config.toml
head_dim = 64
vocab_size = 8192
norm_eps = 1e-05
bias = "all"
optimizer = "adamw"
lr = 0.00145
lr_mult_qkv = 0.5
warmup_steps = 561
schedule = "wsd"
decay_fraction = 0.865
final_lr_fraction = 0.1
seq_len = 512
dataset = "wikipedia_en"
MLP neurons of a small language model. Each row is named by its layer, matrix (up: input weights) and neuron, and shows model dimensions 96-159. Each number is 200 + 30 x the weight over its row's rms, rounded and kept within 0 to 999.
After each neuron's rows, "fires after" lists the tokens most often just before its 100 highest values on Wikipedia text that the model never trained on.

L2.up395,172,188,239,205,192,184,192,184,165,155,184,208,241,162,199,196,200,234,237,225,173,166,211,219,233,170,210,215,189,182,206,138,236,210,228,195,178,152,198,212,213,263,141,200,226,197,179,182,225,209,202,210,162,165,204,265,190,171,185,197,207,191,236,162
fires after: " ("

L6.up37,185,229,239,216,217,206,152,226,147,216,195,233,218,133,216,224,269,263,183,203,179,185,223,207,258,163,166,169,208,199,183,181,212,190,196,227,234,148,220,224,165,228,202,254,224,199,190,204,165,211,183,176,211,198,198,170,203,170,220,194,173,294,200,176
fires after: " t", " k", "K", " Ts", " lay"

L5.up49,169,138,214,191,172,145,250,194,167,213,145,169,237,222,157,227,232,130,188,223,249,205,181,151,196,194,204,276,205,227,175,127,195,219,238,204,178,199,251,199,227,180,246,157,228,195,176,204,220,182,186,187,238,208,240,224,183,251,220,196,171,262,239,167
fires after: ")", "19", "–"

L2.up127,160,235,188,199,188,209,230,213,141,191,225,179,186,170,209,176,202,214,184,227,169,180,189,204,198,152,189,183,189,212,198,178,225,227,198,182,197,186,209,203,206,201,179,224,296,202,222,198,276,214,225,226,126,151,244,192,206,167,148,193,184,203,216,174
fires after: " ("

L6.up466,182,241,177,186,214,226,226,131,171,184,185,200,159,219,205,213,208,205,183,295,186,212,197,240,171,202,252,205,233,212,199,137,190,183,209,187,143,186,187,197,191,215,216,202,219,185,187,158,219,246,247,192,138,203,195,219,216,173,188,185,223,195,220,213
fires after: "s", " pro", " al", " so", " So", " |"

L6.up214,146,196,208,188,166,207,244,193,250,192,205,151,224,211,229,202,232,184,237,225,154,209,179,127,221,184,168,248,251,125,203,254,202,192,212,193,160,217,180,212,212,191,180,226,222,235,240,194,185,179,205,185,208,176,179,232,162,175,191,186,227,240,138,162
fires after: "H", "M", ".", "W", " Q", " V"

L6.up291,130,238,213,223,215,234,210,168,189,202,166,138,224,154,244,190,266,195,172,277,152,301,231,199,205,152,183,179,233,184,240,217,177,210,206,172,213,195,185,194,199,205,204,225,282,171,200,232,213,185,229,177,209,179,184,212,186,168,180,199,192,210,242,195
fires after: " e", " He", " O", " Se", " Gro"

L6.up21,189,199,222,237,226,216,226,181,157,154,156,206,216,145,210,201,235,186,219,243,171,167,288,155,233,198,197,153,232,191,207,221,192,214,205,172,234,182,201,209,174,247,243,221,189,200,210,212,229,252,209,187,201,245,199,227,162,173,200,156,248,212,246,207
fires after: " \"", " (", "W", "M", " ", " L"

L6.up382,198,214,199,137,234,229,208,140,212,186,203,239,194,202,186,195,215,223,270,220,200,214,193,195,178,199,208,202,214,147,199,217,201,192,192,152,193,200,176,230,281,210,215,165,246,213,189,171,172,191,178,211,248,231,236,216,178,160,203,158,206,267,162,212
fires after: ",", " Su", " Cam", " Des"